config.yaml
num_key_value_heads: 4
vocab_size: 4096
norm_eps: 1e-05
positions: "rope"
init: "uniform"
learning_rate: 0.00553
dataset: "wikipedia_en"
MLP neurons of a small language model. Each row is named by its layer, matrix (down: output weights) and neuron, and shows model dimensions 0-127. Each number is 500 + 50 x the weight over its row's rms, rounded and kept within 0 to 999. Numbers have three digits each. A neuron's up and down rows have the sign that makes its largest values positive.
Before each neuron's rows, "fires before" lists the tokens most often just after its 100 highest values on Wikipedia text that the model never trained on. A number after a token or word is its count.

fires before: "\n" 23, " " 16, "|" 14, "-" 11, " the" 9, " a" 4
L4.down358:463501559533475543588560494505515510441454595505480511555471516450485543522467508468502605464447433602513570453459514485454513471496473551445519423559479398496487538574425436514492466427505442468564574492480515452461500548383465535489485523512459467543477552490483642445527466520416529574503528577507504535625520453514495515579540473522521440537491479453424537501593444457460519424432

fires before: "\n" 38, "The" 13, "-" 6, "===" 5
L4.down76:429487457481489593392462485477482497516468551502528482408492445467528545451412490552571453568510530503519410574509576507475552550421504559487419464454472418427463493579542575489494518521494485409575483539520459515464433504509502462468541419583544419505556477584410398505473530568473483463482428465471428505530575537582490421494599552516505504485546385466505425531577331515478473494489

fires before: "\n" 43, " The" 12, " He" 4, " It" 4
L4.down228:479543538475434507503658451447470489514453506487473532498448486447466453514426461540425429503517496514405468554515620596523544572454561503500508472399580554499473530557432563558446524416556516502528598482524583504425553474459538549531529566513514441583618528547500577441494510469530557548407493489497418458439545491528492510552509463477520524496499493543402523609477446455477466423560

fires before: "==" 24, "The" 12, "In" 8, "===" 8, "B" 4
L4.down535:486659515485520450478495439501522554554472408527454427445448513404508540445521484417493458454491495487465504519528589523449477530472457579490515479518534479442447587801537586470548557587472477453506441569493458563505431432348548517557484557508524474591430462517527461548513496419524566481447498422492542475488578484477567506492465496498515519426445539502526482532521476520527507507538

fires before: "\n" 31, " " 29, "-" 4
L4.down73:463455466478415532575479588424549490452450557428602521428510488508521516502520567423410482498481383528487452504559424495471622487490486564496503444430557456531493489612467569513412483530505515482494598560552513495388453417418487526527567539442630498593605525554483565546503478442527510499558403523459486445461394456445431513467437491593552488455496430543526480596494518479498460497482

fires before: "1" 21, "4" 12, "2" 10, "3" 8, "0" 8, " " 8
L4.down727:528478417520474485528482428491448472502447506500511446503572392475571392588533535460497557466518460528469416617508505489489498500551418515452438488565454514471564487711488475500512418507418495439510472481516469470509496601517529544501420502497461376495507459463446493467486475563499516462503533504449600533479574480516475405434513475559570488490574477502539489461495475522532480490450

fires before: "\n" 46, " " 42, " +" 5, " −" 4
L4.down590:618511395437534456472566506450519477473567441490500425499462487472459446515619488514488545485575552468510532449443492543498484457451426570562487513495456454540516478603511563531574513454502578501465581581523615498457489496514528456533475486522521487508475517466480569517495474532546505492535375438495532396513471552490428535534528515499474440542603380488468503520483491491484424484479

fires before: "\n" 28, " He" 13, " In" 8, " It" 8, " The" 6
L4.down106:565573552440624371432516508356512458465515626482510450544492548557467518524489502458447439529481476483478472414540478429557494506511484483494609556495499458503430549626548524513450502470461528513514547451511552522493473516503492617545489530437442469552422510495549505442483474461439614475529429523536488433504494468421507454486515567555521519490541499535432514605451430453478538490465

fires before: "|" 70, "\n" 10, "|---|---|---|---" 8
L4.down365:436489488522446669495537513484478491517535506491503529451565555455500329456597499515537489490521522581514565553477564456513563469589538466483505530446560560484463482587552630451533493452525478540544539516588434573484523502416498444481476420486478434510541600543471486404496534539490483533451548513471502554557456487469441509545370502483508520481503396455416482514578560472453543477525

fires before: "5" 21, "0" 18, "4" 11, "2" 9, " " 7, "1" 6
L4.down544:555459547497420559453547454526569482451471420525538500494466592522582508471586409466424431527600560464475606477607452472449482500482477485446495438500626424527508582555508596483419553503512579539489588523535460496592533425483554556532393464505553447500462461549424501467527466525491518507613525572605557480475549502451565565580565531465473469461482500535489541472513375473492500441528

fires before: "0" 34, "1" 25, "2" 16, " |" 11
L4.down671:497531531523558448479538345538469608387426473444442492532519551535485522438432489521573398439546437610560536517524478457491470474429434490523560485525540429532533567527557472587461568464497509451528594407579505470537496490523486531531516502585501444462510551471477481511415450480532468455396474475507445480466480598602542518432576503526443543494529423513495503437510496552446455461537

fires before: " a" 27, " the" 12, " an" 11, " founded" 4
L4.down755:522507560523554505430499529452466574547431441502488499507569520490545541521507534509443446565500405507443526512528539498469442372510507475575568514497518538493541584502503446532486612322502548419493489475526492514468520526457538495497519565464549491518510537551540495564436459551584435534444423429505385595414550542533576552470492517498555452532503488464590461449486609508540458503492

fires before: "s" 58, " " 9, "ane" 4, "t" 4
L4.down566:400468582521440528525459553580455437535501522460484496482479466549457512537443455465484569488497509544537503457424509584480520461455443546542469555671525518500552528493540545466646573561516490477540450548519485504472533455452468501513506556539432419481531554552469449508546485495544564502471565396501566536451539496556548421494488538562539443530526584485575443593553464542508527464538

fires before: " |" 31, "|" 23, " " 17, "\n" 10
L4.down729:432520426455472601605409410571415573522513432494554510412472425416553447510454546515491558450399414493479531496484509537545533497589553540513510509475482481453535526464524551523537520441531487534516484591557432474471492542463420424480400466587448505450537525596455537477423458480515427546517563430477496428541514485610526451568475510475467468530381470564504541515494484511476532472500

fires before: "\n" 100
L4.down276:564576491459511553493566545425478470427608479462453499486483503426395411512472504416496476501543502417539470429482551498580541457389448555542604508521538458537496478554496526560461577504450552504586498517456503569445494556485609435476433465395446501627533485402507468554478444524436524445489613530473381400525514504488492572420471596511528521586535509552526451479492537552466439427465

fires before: "t" 15, "ed" 13, "ing" 12, "s" 6, "imately" 5
L4.down617:434466491507582523570482517545454517516545554509543499493554493488506521578617537524493465477438516481510425501506457592516547490459479521534533556610568527450501555480460554463566455548539394561498511521495451485486620561560586441489469453488430563424489516467573421509458544511581548482616489440458520496445384459498534517525513507559474515476460581499541491546509628576454453532412

fires before: "\n" 29, " " 17, "S" 12, " Apps" 5, " S" 5
L4.down189:583598488495412504496479489541409557487487554433486595518461528499520596482582491481533507430607452542516584522508511453461550445512483517498477505468500490474492537441451545558529531462499637439555428461499426483406517417501525496511527458487574570509568509505407467473534463513445526446545530511512422467481465399454465520589520494430452601513468526465452593469507428413526510519482

fires before: "1" 41, "0" 41, "2" 18
L4.down616:418517505544528517476494436586469506472445501454507523561521520564574508488446481488573506449421476476478488554469498539630473475443542504508485457503467490513459531469576581492439421490446492479465526447487552479572522511469489453458504566520448502494538441387558442445496548469520579620617454516562583457513574598501519507550489466494521487477540531550608542431443476549474540530553

fires before: " the" 33, " " 24, " September" 6, " a" 6
L4.down529:617398500588484477517447483551522489480455429562518447546567520477541537423492429537458532574555423477458503552519555447472434573479507475587510528463558489466438455502537568434449568554486487465457437519560486542554476601499483606552496405474456528507524416442543496458578553468452523463435508489420509430445444519592512496473527587546448464400439528453540504566454477499532432549474

fires before: "4" 25, "5" 23, "6" 12, "3" 9, "9" 9, "2" 6
L4.down709:497488508398484528470487525410502491526440460517446444493467481505531508563373490574600536554503558420524470429545535533448438433461552429548504504471443450478574495471527591527478518516535583461384592427456459527530464518491516493542428461431442568421593481568512441541465507544402454493584479483491459527505536589507536495506527448520542555494440462549454520447562455496405486511518

fires before: "9" 17, "8" 17, "1" 14, "7" 11, "6" 11
L4.down708:502514565423549406481578511388481500521511459577428526501543472448435503545484489521535488498510578477580462465544479551481573561492472568555498511479533526497478487596471519507421444514382523517488399532449453489536559437446507517600497488475500501534595521490500502467582417512451440509512488556538501431444484502523372523477575470398597509542495524521478490474515470463484439520435

fires before: " " 63, " −" 6, " American" 4
L4.down111:522505561476404439536407542517543496563463476467440531429619470435437473468551492462546482587476587462553518532515451505494497409483453464468454560461449483394578552486494496499441457441497561448524550521523530466580371588542488591466555513457463474446618432482509484540481378506498415552492433497504457581435462510339552478453455492503533505484446570537493470413570448509519449618484

fires before: " " 57, "2" 5, "," 4
L4.down440:341528491524499443512533434504523608458521479434458558458467557542562564557474493641495559560467548535510500541569481501487436525512542453485578488488511444582539443536504553555497512457550514427477556507530479516466445542431580458497466472555488517495529532445446563476476554537485578456599394506584443535592515583488525564480358472507541495542512450494503511447442525553467519454518

fires before: "-" 50, "\n" 8, "|" 4
L4.down777:539607526505500506540532438489542542499501556510468499529574491474545607461535466509578490460508437400444541458527533532441541450552484458448467459554521516472550461516468558612510402564555490540582487557472402529550561430422539456502501499514443505468475518490570541488568471407522577494519522636497396419606543484518360477444479497419550571458535413466623524462529505494524551528438

fires before: " " 44, "\n" 25
L4.down275:586538549623540424480437531465489539496531498420486411409493499643702542530508522527611581515451426485468536577572472537507547543512533521563476491486444511391508502631520516491577423538503541566408522570518543472512452567562450475512595508538433508536502545579466513557472589439419462488490396542448474456541450555456455466488489589482507526538663523431492411466541496447549464579447

fires before: "s" 69, "m" 6, "t" 4
L4.down262:508634519510438528476544431561493466456491408484497566528490494505462497540429525469505554494452636553493452531470533515576560603526471531536459475509434451463488492426453572538497558452516531543463549495517484517561477539544465487442378504555543504465432401489500477468486467504605377501504588388572481540548532493468563492534426548639444490491552502498415502508415549538508579471414

fires before: " |" 37, " " 6, "y" 6, "imately" 5, "2" 4, "g" 4
L4.down94:394505465571420479459529545450396463491496495460444544457495495508590483430477496572466497497560395563545563478551488536468449381500521499555540547496459577521476592502532463521612480406517519516393423551536558491523611519429577524459450552524554475534496508480452539468393506544519395486505482461454570538575561517458544469549466493444454367560484403500554548501454429512520534503475

fires before: "\n" 72
L4.down340:573408472443491543450618471492368546475494538518532607530465449484474515505484453559519424396518475530453596488593478621555507435601405467567545492440438538532541481544506437556548539474529538471450421466546418545596575466422487472493534412514433477512447558493442488491487527482523509480541516522546486494597495543422559521575524542475511460550475543405476517432485526455548608422433

fires before: "1" 35, "2" 32, "3" 7, " |" 7, "6" 5
L4.down198:321480530428458493461569575576547482435533515560482484466532517492578553447529501533464497444449524416517419507531483493496562543434490567449539491472552502462466452596441496497533512490501569402453578390484494536471488496511548557484374529547449429486535545418521584517528506486478549593494565520487509523465547508478579470518466536422507492470542535508615529462546493536464471432463

fires before: " " 39, "\n" 18, " |" 7
L4.down49:509489495475476493442484496369518548479485477497504400501503513483529504548525511530560430591516450481498607496520453502526532512460458398589505557471581491561503559475545619532538517488534531527505514425450504530496477579577439506533668469533630528509433430519482535479527487470525510424471423475501488495540429548549519393444545519524499512600462516469468478501529352529536511486599

fires before: " |" 38, ":" 8, "." 4, " of" 4, "8" 4
L4.down600:470502572453439626562425541583529514469470536501499532499645506468514575560455507536420410473555467532469500552510537423508592610477511433439437480488532529392505440483408550417384531471444535561494526571529453531458535532546502500455454522481459547489475484483614493448461454436457460510464575461471541484480482523425533614448562548549559474497558481518464524448507537500591519529536

fires before: ":" 56, "\n" 4
L4.down360:474459541555451447456526491436447525511537536607432517516555505472484487456506543433578636542523362540557512456472463479523559452436512447465417462496585484493597543420523419517511518471512579435484496513565636533439427504432521521533483498511498545547440456466511398536524466452489443505441488559492465450486375505449584549430451497430586417576493633581532479445543507591495508406494

fires before: "0" 25, "9" 20, "8" 7, "1" 5, "4" 4
L4.down608:491509517499415448491425475536475625556515495453454486502498570458489536387613425448500491617475554467538397504518506513551475576504446532643482459390520489495446530518538457531416558469441597474462535494522554525454508516577460446437474462544499468520530435503461519539544476554502478523488460516459411582509576522418461476455471544543476611515553484419503555479436488440465471498531

fires before: "-" 82, "\n" 15
L4.down302:583425504448453407461532439503499482473420530539532501435533555528449478528514542434477502501518464574506483506490405487534445429499526544467402449416518529481478475507566520527499521454533567557477540475492538532388492542541496495460500502485593447470478472539493483600555412464464399484597540558482425556475424483454521450503539406475535525516476478510439505474558524492493578580433

fires before: " " 64, " |" 9
L4.down817:553519533424498539492449486514437489449476425482495424480575574465495427561515521502400449472463481544441517504447425526402501600447482535430577525535513492516570531561432509536421500450524502518456526513562474546509563495470549504582525451507490519450499468385513475589565420466571480520496408554611616429491488488506495462431576619547499375497538573558539569492419481463403411592558

fires before: " " 32, " (" 22, "born" 5, " –" 5, "J" 4
L4.down371:573503480490520465487540542458418419548555530602510534559501604499507546541505504554477449507522494553535579487482546445437500494466498551463498449530495485501499422506502524486464591555388425574420544472519540576493474559546474589607483560518444542451518425543525429513576534485500460462471474488569486521447498492466492478523472514581457570473520396488473496529474436579490534513453

fires before: " the" 48, " his" 6, " a" 4, " " 4
L4.down174:464457528526569478512513451423433501522494441518509479546523370526508455490533404517428560535562522546511549554449500514469531570504440510437595474464438507430528504450592565440501504498485491468466483460410426606464435467516476575528478495514485454404426463485484545446430482543504525481469514430481436534478545527459559541467465503486584517443500564510507490449457500497439498560484

fires before: " |" 34, "\n" 33
L4.down426:529428508460553461485428515488495569549495453538478464461547421514429430474460509466487372534420568468472495545477498588498505566448600526427574544567497528452502448669544478450501514513505555519546470500432537482451456410555519554580480455509519513399453486512513504484528477520516538548507387538513551535475614486466536393517501473526465457445481565479492421523503515476458485465566